Part of a small language model's weights.
Architecture: no biases in attention or MLP, untied embeddings.
MLP neurons of a small language model. Each row is named by its layer, matrix (gate and up: input weights; down: output weights) and neuron, and shows model dimensions 0-223. Each number is 128 + 32 x the weight over its row's rms, rounded and kept within 0 to 255. Numbers have three digits each. A neuron's up and down rows have the sign that makes its largest values positive.
After each neuron's rows, "fires after" lists the tokens most often just before its 100 highest values on Wikipedia text that the model never trained on.

L12.gate560:099143141166072180159150078169039128130124069105161125170077203117107118115096115085150151139144131124177194126088142084124139158182191136119086128118147115162080119087128107090146083113202054104199139144094213063136142133109103071135114169137169145131122089108083190133176148104104109166180065140080166130076182105100138095080126189142160080170112131115132111108127127148107152126116099093145152145166121137091117118120084138135153152117115148155089112218116087133119162159114122088101195121125078151135104122127127156096072149119086105152131178112166132134091161167093148143157114128163129116146163116150128158168124135091141147081158138161120161153148131122124124145090
L12.up560:156160109161122104156176112066114091043150153150179132132117163144109123142117118105101117157109120116147151139143143138150077097075197120139116107124115122081120136146204122104098196034087150105124121088101154206163176126117088089170091054133184133088141129099090132146159062140154105173078105159110116071136135094132153122142103157097117168119149136144160120133152116141133174134082070130053128131128155095138082091041166168162128128141149120120178085099117137104148107135173120132081134113153154104171085126095140158161106112119168136110193114156093116070184146157120121133140151085135158052078130182123066148128065170106115152151090105126146165148153141104148113115155
L12.down560:127097146082167201128147140155064136116166150137102100148148087167131158100140119069118120129164137131155087112084089151172125128136143093146108129080162151138130123127116126156059137089046161124100138068207151153155092112066173171139084172150047093182144129107109142166062153151060175114107089116121072137135101148107115160120136123144099124139149117170089103171189135121148168158162169089114129123124154108123169099136107127115037133113107125109115157175146143107097143138067192087177177142160114182134132174135088104147132126128135112129177102081149091125127078217117095121100122159124116109157111088151092160142096128157142079060127092109113100092157138144109189143163
fires after: " P", "p", "v", " p", " Reg"

L2.gate165:073137125125158159122153128109125136214106194143070140089119097162126120154120126148123142153106101156076087106126168121082138106183200105094180088087165105085120188135139118155113145175144180180147111118058164091125141111092227128148124180108099144092100124112123137109051120127086102126126142109140088122128080122105123115127125048158149117121143161140150150165146133129106138175122119137123113111093166110141126138103138111126066071098078086108128184107120106103078128094122114115123082104060174105029089108123079136112139096078163147140161133114142072138086148106152090200107069124189173160155086115116098183100185169118156148145127095107106150120107121084150112146121
L2.up165:119108112154168094172138056128138087093108106149100172123096155143124096165144156183136088128134042166121138077120103165116150095157116122151148141096128223166108128168134111087121124124144101076176119166135097123115117096108164138142165112180123134123112122153148133137171154055125138173110152105134133136123072061157142108096091145106129089099150169139169130158125068137102180139190116192194089128099141153090135173197128149041179142140115207120063104164127095169193121184121173146172099075124133141142147135154143138181142122126093154153088157095166121115140079140162157126085188125155123119118173156120144104091103138127158102120054136125127122149207135154140142086146
L2.down165:135128139117137132171102076101156144143154068065105155126122157202118104107116158114108088160135044118146151128141098109172127167120106129180159143079094131147116094161125076079090105115121115063129175099146135156119122152147129111163162103118105089133097157200104121111168122059177129163121068137127139129127162067123092117176104151087129132156179132122091159187128148091103093086160127156162094097134115131129153098142111141126154148175133197081049126048078124188134110168121127107151147064127122150221125126138132101129150172071102110168125172090121132075118114100150164071124146080140102091156121171130119094085119131200095059094162121171130116166103084122098105132114
fires after: ".\n\n", ").\n\n", "==\n\n", "==\n"

L8.gate112:118151081124155104098144110145137135151072152138057151158092093136125127134099142112091083132069104164094049143122134151070138135159133173110181090141141058158068135133188134098148161116119108166055092115152023116111125084131135142137110091087049104069155124124138154126125124120129143103110072123153170125081150167103126120080154145103119086129129165120121132190117095130145163114087114115118176137128197158174133060187147159155130163083152131104124085121149074147164124086126136100137096195077077150131089140164199105107166141149107118100159118146092165151110121145171110074124180202130090111135114113107153142151118140094104106119109104093114108133163146045141110118068
L8.up112:057169117161080132129168132123182134091102117157153182134159116166091057130158108116109137111159138072161130149119139093144144083139148134049159125140154119092116107130103058093136127152104106164076124091169119121127102129082103183179161138105122101128094143103177111090114174108177185088197104146097136117133141162090105107175102153081106101111147189086174103057103121128145126091155134058144122116068129158095148073112150180120144116125177182120188148111109098129163194111146106172139134123125152105092140139208118184102114167137155132121144137108122175089118137126131101134083172152127123044130133076137125155181085141103102124149125175057176086137113194109149149122105
L8.down112:191145148128117167127155117161095115112107071182153119070159138125114119113114150129093078171138091190170170142145079158128114149125191148132143147139053126115114136153139159169118078138128170102126101130054090116134116185120116143132074134139109170071145110096131124071179153101113105092131121086130151082097110154083074118097152102102090145161134092075113129108095099191073159110111100119123150146146118180125120116165106118154092176049163137081145122131176165114115136106129153174121086144137219062081092100176094182094129148165149134130227126103101225106115157110145178115097119202162134108121099117168101132160137091106172130112111110146143141129143126109157121154092
fires after: " c", " C", " University", " H"

L7.gate246:157110127140146119129140117127135121088124127214120173115135086107118110078145131211113151113153165176161162181165144162158097133117153119084140139146152163113082137082105167136073115157145080150150118092160167096158055139149095106112130106136108107162110150137175153121187074130088136124165116129086086109083117187164111144120111105126093105133113138083190153155155141082174155134117130136071089147171127093108037122068148147096177142129104155109155133144200159178145154119128132113159143110082041151178100142199086079168123162131106088106177176175114122103182123071077074116084121134171097141088162187145103133157109123157111143169151137122092164104116164081106155122132
L7.up246:167174114097184102067177090179130141107105111157117107139096098065139093113170138185087093143126175118076191141131136176128156094147175188160141099120128127111132153115186146155083189115134116160124142159168138154136141019150163112125099091128098110160125158131157097134156100083099113144134098127119123163103093161119151127057092134094157160152159139066094147139142121115126132119112142073081088165128129141089184176099117133120147098173156170086140160095200126166090156099080198143107164151147115115117101193129118157154176071145109148098191079056144106082132116114149128148141120126166100164142128202152100133090146137142120073153090144086089135138126135094134155107191
L7.down246:087095114095156152104084115096121124163132071169153079090056141062089144079158111152137141138136126127120157114168172146146102149047106161092143046105090105112094121134121105141134112080108109139108144140154091139131125093081108043106118121146117146131148141163128096149182169138130075122131109145094156177158099115162137144098132114107109111164174146131104162145143089051158145067081120096165080151151071118116073139132161162094150124065186153142197140137144108121113150117112170130116137158111057143146123073163047129158105091137140137120118141075132147167187068108143130134059166128199127046102112114149104125129159133156175123123169178121081137113140157145198158124136
fires after: " C", " c", " N", " St", " histor"

L3.gate104:098116100147140168096179128059129149101143216143151118120119095177147115106132143070118162114107105102095117154094150129130122175136136132148197087123096120133082145142129084123107143106118147150143119163115112177160108128089073086155125059089112121132100165123033084125155129120121157114148104135134121194100180170197175163089127149133105096103150074116122113152128131147080131188085131134140190111180109112098099160130129174134101182174127122156153090153132186181114179095177215117151146159114118149156170095109162101142127104200121107076098131181130120114185187109179177118094136183153097114132153094143167183092147125136162159123162100114091142130113095189173151130169
L3.up104:136150133110114121118082133153125127124090077068118171180138125149158180103113112118109120108106127173155142108165184128081094101137182132126152173096138114122111195098102120131082080077116080129165137098103165151139095167174149114153140112124164149108158150102153100136136094078152135069123073104147165134106165079154110120045130101138118099124119135147168160139154150122167091115114130105112118072182172143147132079083113150183068162187105142147152062168118107184118137123106113210105130148145123090140081194070207145162136133189119100138081121165108122136134032104110132148215093128148135117089117120132089114138132104178179088207131100130069108131097115089141143155144
L3.down104:147111122131120130115087116081175077166066048137128153054121103109118170144132104163022118172083136158148112134059144122162028122117119141127185191082171107090145116128115129135148130081085097097119110094111161135107151143226094134090103167173103127129159084130165105113110156172130069113134137148085097033136111127068090030144130087158134121188131110125139134103175092171108140121143129146137120172177116157122169120167130119160128166115111141117144102081093117165143120132136061158121101127176154090137066146136137150146168137122132152131148160155112178112089145105101130087141138140108106125128163139126138122129111104125110100057091100155119153056142094110090125114100
fires after: "1"

L8.gate53:137131105122129141130136163139111112112146163142131153131118156139108142127131169105168102138114097124116071176132112172167147121222114116100138115128070161143142138117111114118148250076137178126105150122120082146084120121135081144106119157159101124124078052065180072155164104105081172152133120063159166150081196088182117038149159128078086139079095094111171172129153157093079122141086108115159118112079121159110137141118130195146081148161041105108168156130129140150155061131158129144125134174088115189141072123150109085178161094124117118115161144092084115116165150070119129119162115078094073141125157160164095175141128135122136110096143105120104125147127105148189118123120
L8.up53:116147146167166198097117117123143102077151159113127106138119050114209122182162153087100121149110127122153100089111115134176129174110166101093094180091142182123103070145136129154147151144121144112091140110093042096058093104150087124137135129179086071149111118059181116144078165163079129114110156149139102099131130132114154086061112135134133120076127094163126121110088131179079125129065139114104195119160134111118100085106136103202133141078162149126132116107125129195120082091190109099127099127119140072116085109095152100096213092141153156118168136141119150115077124141128179144078122152118043186122158152141137099150146181142146099111133157189132113088126172134132116110090
L8.down53:228093162158128138205121041124067114154099109076117156134134152113110124125164158167127170178159115170156121163155142124157117074160207161178112104131118145178064126120119128148207140154139174140135107095113167126159096063168085065161160127177103143163154139116133129111149191124114131195142186139199121162101061127205122103084136128082113093050071135183122114161098136095093138136096075149133138134123085114152119129120094126121151079104109102114154144176141135076094155153124161138113185105162159112096127151115106135145154110121128128121163146095111134116120187126162138122172098158106178119102112107162125147146164125127107110155093155179152119110124127094159116146056
fires after: "|", " sp", "-", "ies", " Years"

L5.gate22:155158142162134141118126144045129166179153110150047141136158108145161137159129111111088086102089166182132117152101110125146130143102082054130144073116153183116089177145089136054122113166141137103169117151084104087139120165078164134128129127121129105088145072132104136114101074187094121069103097159119121117102110107124142153097220138146146142160111150090140160172145105104125071111108072092123146099108142105093124133073104189138127091124102151135199065064156140163151118115092162095121136162123149093177110121180143121130125106153149070145157103121125064115072107134139108195062143148116101058087121093072127164114120092132086085175137072166142112107177120127108077096125
L5.up22:151134059094181145119148084124115108109091077126153107149136098070167114138124159147139102135116101095107189146174115127131122136146180100129121114143116118139156129087166126140191187136071138134139081096137117099097135096227118152162157078113133133099135134133077149118071089182176107125190122165119149144044144161143137092170161127122171124141129129106152161118124096083148109105133145114098098182059206143101126174062093162128119148202172151102114164117110110159127102153108121088123126165079132167069120132192114140124117052127197110127122131090152133093188090089133101093153163055208130162141117114122149128151139157110181107116117178078136176164153155097104126139123
L5.down22:096076159110088176130130102129164178157086104147075094139113115112098072114152114133155087084112142140085105142121086094129081122097125167162077074117171137063093107134107175097135112124124095090169125086116137118139064128129115116116152091058102107090143098145097085178146117123164133130130169170128094161163162095132080121131130120109089151143082162132138159161119115119166145118121092127152139161126145153098157116159142185137152149089068152053137148119222163174137166109179089163105138175129136145094098144175122118138126062039158081142112125151170119140176089161159117158090188078114098108135134095145124115158130116109203084119167091146169071205107101103136148079069
fires after: " C", " c", " the", " in"

L12.gate111:072136147109107169174108143135138107130125163150098108155165146099158141139097079115133139158061087153110201139178128114067165098099086132100121158147129100164122149079166118144175124153136110141119119106157112116128175144112140094137150146140084099131152052182116176153123165159114164172103133092170162126143061169127112094126171115148155090146040133163123091156156117134112171138119157110120096116184181101087185135098133125145089169123045138192133106117125064151096151109140083150127154142085164119134080105107049117158128173112116117114112187071089163134181176131134142141118150139063135145156132201115075101116078121093153079082143200150141157187101171126158108095131
L12.up111:116121046152094151169127053151174109157213111088098084147091104073157104100132059107081178112122081105117134125134136070072089125143115127120171109163099136147144104183083127092119191119107072119110074128172158104147146172112159133095121081098108087109151102204139120124099140135107122127131150129141092161144106091134122110190115157084179132112116127115106143141131144146072157101169091099083108112170089140077098098148183143158148145159075140134154150079139120175149141172143096115180164103149095143136125152125126159143089154148153157083116174160075104082123180132055156073108084148112065165139124109192135154129111108113134092151130151171118125148206135177173089115102
L12.down111:072118171155122162154131121102138152150121117160162149060086191147092175059116145068145174123100130115137157106225101121107122127083140107166082118133114134181107085164089173099105134130161168088098150110105136112107104123169108176143157110137068196149102137137141132083088109126089093151125153148116139137127103127147084072174137127150129173147117089096158082205069105174132098112123052128176170084129063102123080109121151144103086138163077117090102123100119126134096066094104118129113174100101130120118100130054105132191123162121192100165136125133113098095126156144091147119054143164118178176130149170133145087107092117125118088143129168109106109109119082060087129169167
fires after: ".\n\n", "==\n\n", " |\n\n", "==\n", " ==\n\n", "\n\n"

L13.gate492:163129157207103110118134105082139108111129049161098097121131142108151169112104122055141169107119165143157178108137077143096116121166135138166229150157130137076070127128087109093089132147075048162158126170104113118096094096132101143127184154122142124083103135119108167153132157182187073105159085183130113163131157073209137179122132139138119168125183142104138111099105138124106092127179094095099093188160151135153101175095140165145123190181101138151090169170155116148049159142089107107119094130102148133163153141178096124093165132114140104164150160130146143087120134100137102129114073139097144097115112172089098142159104140119111111149116096104154221133091121097147061115128
L13.up492:113154132110084141123097089129079106096107094135134208113095120209084125120107133166173116128173133198130140152141159169119094149130053128110149107164106143092203098085099126125128164125163083133170173162152110158174140136143124099119112156078149154112097142108115198161139183180186076130130144107060188140139145157172135137106098124157179101174149143085162123148052160134120115126131043077122136171153118163135103178160121135118075128146144067149160141152109113153120089121123108082149121118083084053111200082165138140081159056144126116112164151118097100115181123139118157105113097140155109068106128143109116085146155053162154091143132120093101164103138138130131170105142
L13.down492:084147073156149057150127124122117163119154210134127080152173137095157137072155157146130156135156163155060138165118049178103107145099189100153100168100157122103153109155116163080170128136148192104161148092116136134181092153094185088144062086173148165164116122139139113156165074161149074091135157097057078154079141078145103083155117126126100125104148165126153099143080108092100154140140092065078195142116114144084159149111144148113118096132140152102117176155130126158129147165083139129059165101122115169129158143104165138107116182128161133154093147160139157175140133136095089065094083157118140137110105144158158166131186150129142109196108083153142125146119084184083163144124
fires after: " c", " C", "-C", "C", "at"

L3.gate81:167177133083123142162157115101148146074126163133113153182172119095110156128162149125134139132177105119111093189085115106107079158139123163175103114166114160155159165145145144128147146102145142104100179144064124216149142163103101111134153096112119119024098134134094117044137123151134124097131139118120085152147173146174115118169145148100188129165122094097110158112089147150142129137096114089168093143148168117115141073077183150163085121085116128151135131106152147170096171134135180174060204119095112128122101100089133203164170115113146112155165114143101136142080198139112194121151132203119108133127097112088130156122164083146153154179090055070164143093110117152110152191173
L3.up81:178157144074156123148169109101123187096159122124147197152180167152093166133096126127101098216176135136143107189136083164139133143120137106151109139141143173161225145158150119084128090098143102161071160118068125097140141140095139147118119125075111093094128118120135158089129103110080148137153081139095123132092143108128158093143112211138119098096131129118144192131126147151172128117157112142158061166121162145135146115137132209159105146114072127131168120140157127164098135136101161171090177056130115201119082129181168206186182168111094097171138104129092170112125141132101144165142160179120142183115123164115129163114104094105134126125127075163155174142123099155056171172171
L3.down81:117163087089070165195106076114122166136138127118103111157124151153141154097139133175159133160142110120166095183170118138105137091160156150143148099105134170132161085189112138165108136043126088162123098114128149147125176128123135129123093083101080150103118123161149084067181102213084116116166081168129111178136116144094165129141065102114108130131119100130125123106214106138136081129184152166155097118056153133136187156135112129143177130091071159047155093106153113131039141124102100167108116137131102132175059122140208182163130103151051144165150108173119120125102100109118167131158125117165126153120143142101179110134127075134099132089189090117107175107143129072092113126136
fires after: "1"

L3.gate56:133131099107102127118107107090113160126141139135135116123082138109086132097104114135162153091133127088190069069155098043159133155123156185140173144178191126102154152173142130128126087096134110107059134153035108126111093152138119113151117136073117139172115176180133123133118120110109089101089114111154106184219150135109066132117134107129111176103125137095098107144107165049114104184083127079156093103104159104091163117150125156118101137100174104099085070099163132098145126132160065078152127076094152112116161169197123156062138120136146127098105156120174096128134160147188144081101165131101115128102132133150092193112111048101162156136157128157143138160148088123179097193181
L3.up56:165157122079162146113141139123151155124166117072104147108123143159120095104058118071199101145136114077070197087142109108151125175123093099090165150150167136159157079212121133125103142108112109160108129096123146136116098125094129139067161133113134108149178145115139072180208176205090165084118151148159115087185069126111152151156176146140116154099109117063117120114102097062171102146141126125147119096124111141164091091145139080133101084157028131136104126074098126129140131139120146161167138081173128144072106110188170159102121161125104076093115128108173105145171169085116084103148117141120164114141159064181075125130116168115147176140089094113175169134149136149157134151102
L3.down56:068119138156196156198128125123151160141125180099154109126121139152164177119083134122126093126145055104069138163086131141152137144097102097159157142163115124131156160167140132043142146112109161133157106140129188098083124082108214093083108094109147057116095103124146162156070140118111154081103128103125083091141076044095171136128134144141043145081119138145166082184063089156143066140121110157106133070085123109154035142132122123146155140105118116177153163116130141134127078095142159190129138090142156159102133081143180144120101067131073137187114123147158088130164117153133118098154118119104126115152132106110080136133173157075067109127108121094176148134126160149157141128168
fires after: ".\n\n", "\n\n", "\".\n\n", "ou", " D"

L5.gate199:176081091099176143117150161117061095125102179093161166113109165105160102136140110117087044119178151119201128178085114119105133118074157099116147133095202097118093192122136117154138146115112101115120131127140117144133150152169099117146085173092144176121071123146140110112139160122137171137151079147130129107116142071121189162169110082086125118116121129158089153164162107128145119146158066135131112167109146122124068112113111127088137180151161173097100094158098155179199207106140164140126103117118111145108098146149139154166110174102135066104137184104219106113130160093101133120152074124098193113147139136126132153062107174132126115080182101155114147197184163101215108111123
L5.up199:100118128149153133114171119087163119139174201130091125093101099129150050115111131110089134128144123079116156154138160118085098153098167129153053088098141103104143160087114155147081128163134164120098088114150119201164153126197105112133102110159113102173145099146108109110155149120151173141093130169147123138129128071092143095165162141071124123171163134134142163141158087126046103111142184092111117120160165147113080084106077081062173182156094077129093145127142167131203078108087099118173175207100141133170172106163122114092103162112183135052129141113138084081093149167116145150107158113153132114144156146094070175145135137194144167115146134143111114106155117102172056173114
L5.down199:091095091125138156111124112152081139103119136145202139052134188148089123126098133106129125150146132142078116217098113139077181070068105164074181082093097122142120149120113125139127139096108086113059131101033120115136130080132133171126125077139116089151094148152081070124156152098146134132164112155145093102111101117148175179161130125079106138124124144140139089148102126103097140155139121151166114146124163087141039128134150110166133138112088107131109077119102185157152126108142216121140148065146170123184116100095149123125071149130093119109146171129165080123134140065077095112140097036092172095140100059070114126164139155143151137125178134123127114133079118110142124176190
fires after: " P", "j", " J", " p", "==\n\n", " con"

L2.gate156:157108172104128146137129095145141081167149112121110169171178119109096136144103114106148117160133132170088135146096175141085096088188141128152175087118138175179088170159183129122113142159145053072185090121097091111150146088127147146153121098108129152132103110194088143153090148140186098097178173144121118159113120128099082136111109142117127117101124114075112083110107218139122142103144106169091120138102123152117130137138102179190157139135126055141112141158116091148112116124167053143100098185131133148140195181134133116091127110119197166102107122108074123100140149204093122122181116145174078093133074205134163161112113111147121154104133090063200152119206103177086137159155
L2.up156:184138123070153189080104103118146189142124124120148113101144116149100141140100117086132184184136133107171107146123129137142132108087128073159121099139110144169118096156052096193158164133120103089138157104117089112128184127113165102136113136081140153080095044100096113159097139100158109094087166131124160115131143107098133135152118214072112134117126124132098103071119125133148103148114126084125080141136082175128170162094146179143159171102191082098153187173106100129153159123123125108131159150126094110071143189171123107133127179149166204071156108129127176143109177147033189152168133100108045134153064158162150142144128172108108189096122148099159149109142155125144126168164
L2.down156:145074122148105146185082152129114148086115179102104067106137111137175115150169137104105136118147177136108156115136066075160117113082114128156169206165106103142124121176056122128108150161067182157139156147125123077162146140136133148129140160117113125102136171106168088146081170105167141118105173166162116070143135138118087097097080171084129102172110084118113146110084130134142091106161155130178112130125152190159091146074107113151163116222136123164076093132070162136118111104110151080081147178130171108121112135114175159074144142137121120109088124142143168115130128137123135147175095071151195209146197127120105103120122167131116179129135153120153174074141122034152104066164
fires after: "1", "une"

L13.gate391:106068114075152173089127076141124147139130134110149138101145129148118152139103111099080116123136135122110097114067149087174173095106114141079138194136153161059154091132125160090191131139159087096089085140127063159154150156133104115147100140123081152156131123122155126159116105107133165162099128152147165153136125138129134109173186095081132086126120100083146181157118089063148125165133078107083154151156183117184132086096111124093082101164099172179152144116088119152131106163143071120157180123090225167148148165146121070070096101144162133123150148096180088086105180129134099101124139071178077164114124116154076154174140129123158130122156086132171173067114146112205075120185
L13.up391:141108140121128126133107097104089159164047098099096135115136112149149106085111046133106141118184113142129089108107160173115132112147065182148096110186164154088112139130092103152129103177166152152146140104080118148148133080149127134164102130130122165126139157077100071158135099128121185125117103137156078166163144102099084095175146114143152084112141086165092136180157158127129122054104126163128105140145077194127117152078114110120167110066123139120133085067110130109121088201181111060165111113157138076124133125117112144183076079089113074173103069169104126129156162091103154079105150140118181091185133141134146123176144129124131143109068098177130059072125090134166166210116
L13.down391:146131039097085154188141106200144142147101080182129208127086152123090122097128163115153057095082118149139086163186099155130164187139098135106117128089132150146205180127125162137108143160162177098138122119080191135150134198165155182133083146128103110106124138086197159120096133135102116170165106139093101088172128180116181104187102102191160127142129132199130105124130159107162179108092091146138103158176185153094149141102150137088150133133102100161096091124136184110119150151078157119189144140155065115113122162092148132089069102161150114099099098133121059122101168147169102053097098129155137129162099116109116132123128097110145097119094133132125125118106098088139134123151
fires after: " (", "==", ".\n\n", "===", "\n\n", "==\n"

L2.gate291:134145105084125157142103134121133095083115081145112059110078164131126137083115069150121109102150159166087139181151114152110156153190124091138170054159123154129124156141158104160134079192075175090138156148114142166103088103139161154168073087133093145094095064092129098100159106137148136121104124138077157130074159119196196142155138133124080118128143183116109138151175097114130123175112148138127093172111158133120121075078148153129152120149090138096139186126155058136103152070136091187103117121138170107184083153114162180124110163123162097097105120164140177136100044039140125146137098082125166109169129130205080084133107112174122082131131083129178146099113098084127122120146
L2.up291:113100143112119110067100150110148156160143094126161099129129133154114122137160179089134131158091134126117105104098115159121107176137175127133156117174155078152150161064138116170109122082093076141169156167120108120170142135113165048152151180147161117115161165109194091127156169100107133134088119162126154154096163066136131114122124113110135131107127110177185133141074136109165176108131087053180073133072145203153170122092159061091098158088127099127078138168152153110128167116121133132139150170103100130121036129183189157220126128143104115107152120157067092099118104101082155185185097151141184162149133163093165162083153085169148095137134162113125179115107133178110137106167
L2.down291:139100169102138089097121129138125122143130179076119125124136091141191139155206135107070156112132108132078150101128084110114084152182154177079199122074175119114107143158078131119097126090132119126132113069093143171157114071094136104070159168114162128120149191141138156150194140098111104078151060162125176169137147103105100135144150150135098130136109136142148156091155134112142066092108151140207183167145092156118150158101137097094099145058181154100113123161169128147085143108183111169103121112168074115056132129159093144125130102154137108131136099129136197116039123166077157133153117198117140207143108102123137147113145120113125120135108089144110091201120125214140125128110
fires after: "1", " ", "9", "0", "8", "h"

L8.gate272:179142101121117164138080104115070104165112144148181132163120172044148124116170108087082112172148167155111110146108154156083104158136158117177143106150110063125161074125147135147118163142119091139140171116127166118118166120157125078161160154183112158096134049077112141134132160141188124122107121118181145122120091078083097128132113103127192087146129099112129132162120162122103157111127173159129112106133124166127068091161212136119090164112152129089082115073100186185113145033073088067139124161126126042116153117108138148193125118106155115120138138082142096138197111114109087094130116111139139104091171147112126151126044105163182152148138152142109133177104159170169069156115
L8.up272:165121100144081172155083138072131133154039115091157117122195147109131082098164148098141087127116160120116108164070114102136126155105109076099137116171171206138158150144147099139111152125111142106125124167103132120140126172144140082129095115157111121155167101121150116197116100145094077128144178147130105192147143114113078149061148095132150148150164153193112144160124147148145123150134095144123116200095146153190085084175130113157140166106196128070148157097082176198054139146144143157160076133083133159125177116072064174153091136077167161138148113117195103168177170137132161110094095129134157126050182163127103141107074120129137133107146134110169138155162092155168123140121
L8.down272:156098120101108164073075094173103117121066109139122140113138121106130112096173135128146102122159121172138103104085096110107127184091151108157143092060098202115120115129113131143129133058092119163099153094122142127125144115136124110139133104124099112147136099096159170141089152133131097140190087122098152139138084096073139124164111133143122104166132063077136173197102077106122117100192135158120115164129131141171081085109091096127089131077120079113166140119121155076044092141120103148168085156055173081108130064163149127138134174183124104154163201143119148188148122171146115100211146114156174104114201118119135094061065136126111129137165199081131170146127177100102159148143
fires after: "-", ".", " al", " \"", " Al"

L2.gate464:071070158090151164151091121100088123115118123128078134163130114103114111155161105145057157077208096110134099129232089174171157121130144119086184173174111203124112163121132199128116139064144141130069105148124065130121084105162126116125155128154147112157124058153115121129103107149091108112142137103200175187134101114163122101140106106125167113170110112097057079155144127141076134142138147133112117153161156120116146155135176188122166131134088128149162099133118160151127083101134132045109163125128079186116114119164123143104171131135139094069143168150068135100107142134099120123086129124164094170106111131123091154125129061089194119150181154164151138164112190165135189131139
L2.up464:114054153094134185076100135094095115125139115134077130167115142147102140118157120102108147057169050115139153126168042138121130165128143144097187144154125197089094155130116181064130169088157179110063069154148086122111103103155152116124099149161144065124123091144099168117127101101116085148142124156168193158187118111158085052117168088157121129165161118119079081127051149150092132171109150119147127169155177109091120133153186152163131145126100143143123113137116145140141097100101137080088169129135089165137114106162112099112150138132089119064151179145114141129110172111091136154095107129113120143127101158140085161102142070077177083179166123128133165185130188104096180123169
L2.down464:073145106141136081155143105130140190062129209120129148139155088122146129137081085103064108109179129118111151128108146077129101092108144161116190129124098145146122174111094135094132203149128109112140092123193097133081120090138115164214123105184123118123147143143133145124114145030092185117150122093146123116134113152119109108109107127161095140175149104138096084124123119108091075161107151107195097096102162154131108157118107105105147169169138118216131109161152073171112133136131168121099169099123109124089101116121147143177189186068102089101160122060096136113135189141100115203124117084180080139150090154150073094129113114124121105125133151188120055162134168140094154123185
fires after: " |", "|", " |\n\n", ";", "-", " "

L5.gate563:131125167147145195134112107119122137147086088125135138093083115101103142123153121086090164123136129086155129158078068130123130134140150105127176077137085138118106188085154178090136149093145116097125140123121093136076121136126145153114150153103112127139090112093118102123098102176086104085168128153172056161174112092161146112096171141150148127110096076150115103118120152142063127133125171098143071066174136183111136121156126160121071143095148157068099164147153152155143166079120173096108185163150034140138146109126104108102068144138081119111172046102111128154084193030079093139149107106129142155110153123095087184119194091180137105148117164081111102072108191110156140181138
L5.up563:134194193090075122119154137174167143207174126144145095076183136097089085130151149101170138090159137103132116108112215125134134111115098184172133186161111125151162157149122143098156120115101186074105115123126181118098161168128183178143080116156143068109128140118097142153114196174173093120055056120125082122139126082105128118177121123181182093086123130124034154134112080111154112144133123142111110108113076127158096114167086120079150152116122132123121070084153097107123146143106158135130080079114124120080142095080108094093117134116162140175156164066073136174189168104170119127191158116099170142142188162135158113157130159151141126111119142110121107163155117131100138130108
L5.down563:071167108153078152157139194157119139148116059108156096127187114110114139139170140146142120109049082154123126153167156156166192093128160072167115140172100178125099156091083103121141135127091121146133113119050084085099131143116110115113164127144118134144143108171077155160115165127132122189093130138140147101104119126178168195112112111121066131101116168140144141162099080145196129102074123158142158143144142160146126116121122046078096126176075131137130081217121198130075093134230127140131128143095166125147088137148101138202159083099114115147125158127099123153083114116080184189148129152102069121087097124119115094143148131119117124143146141136102174167094083105127115185120
fires after: " (", "-", " R", "\n", " \""

L4.gate374:097089132106128170110120092129079143102079094071093121106125129087086090136178142105077180130063075171142133147138188095168159156098166082073197121099147143146170077123186153149117086104091183155104134163104171144143101150161092146098088152086162186168122165137168059066121072167127052135149173099070115165144094147159049106162152120161140132101125115153156133099143103149146094168118128142170116116072077107163069153122129101166087113164066110164056082115103136138170124117170142118114166145130128106110078100177112105115131135156124114116078138139092113139112123134123106086123106150077179075122145095122133160134139111135109162108188181115113152120130123178128110101116
L4.up374:112129121120088181113106119091166159130063091087103091101099137142114147120103089106151110131149166119176082116124101101143120092063074145094157156133140125150168100086137144204085152140105143159084115101176165101109128188123175137090123158054129139165172129151103152113055134190125121077085158154122174097071163140206134178182135165091109216103143148177128137137170112134183115164087151087112176077147118149154163099187058143142135177088107079115112172144088090103125138045143119101102145122153144150186108163111154146098146140167105123095146157099136121196098128112149111173107077146110139101115157103154137143101151113138161117201147176117128095114109120111098126115117
L4.down374:108123144136146148143134145119146153131013108093160164114138131092142149121076075126110126165135148073141164112145112131162139075182146126112174161163077110066109114101095095148127128138151129131121116111160135067107160168146128134163061173165089094151151120158136155189093088088151136091168145106148135148091098136143108076104077085138053198117161137116105131106172113085161156097108143148132201142137119177157156135125096105136120146164156085110140120127095127113170103094089083093135078144109079119134171183117165078078072148170135092075091114171129091096089156161117151082102109135119080181102198174092146110172080178133146091162119147158122150142076132070180150106153
fires after: " |", ";", " ", "\""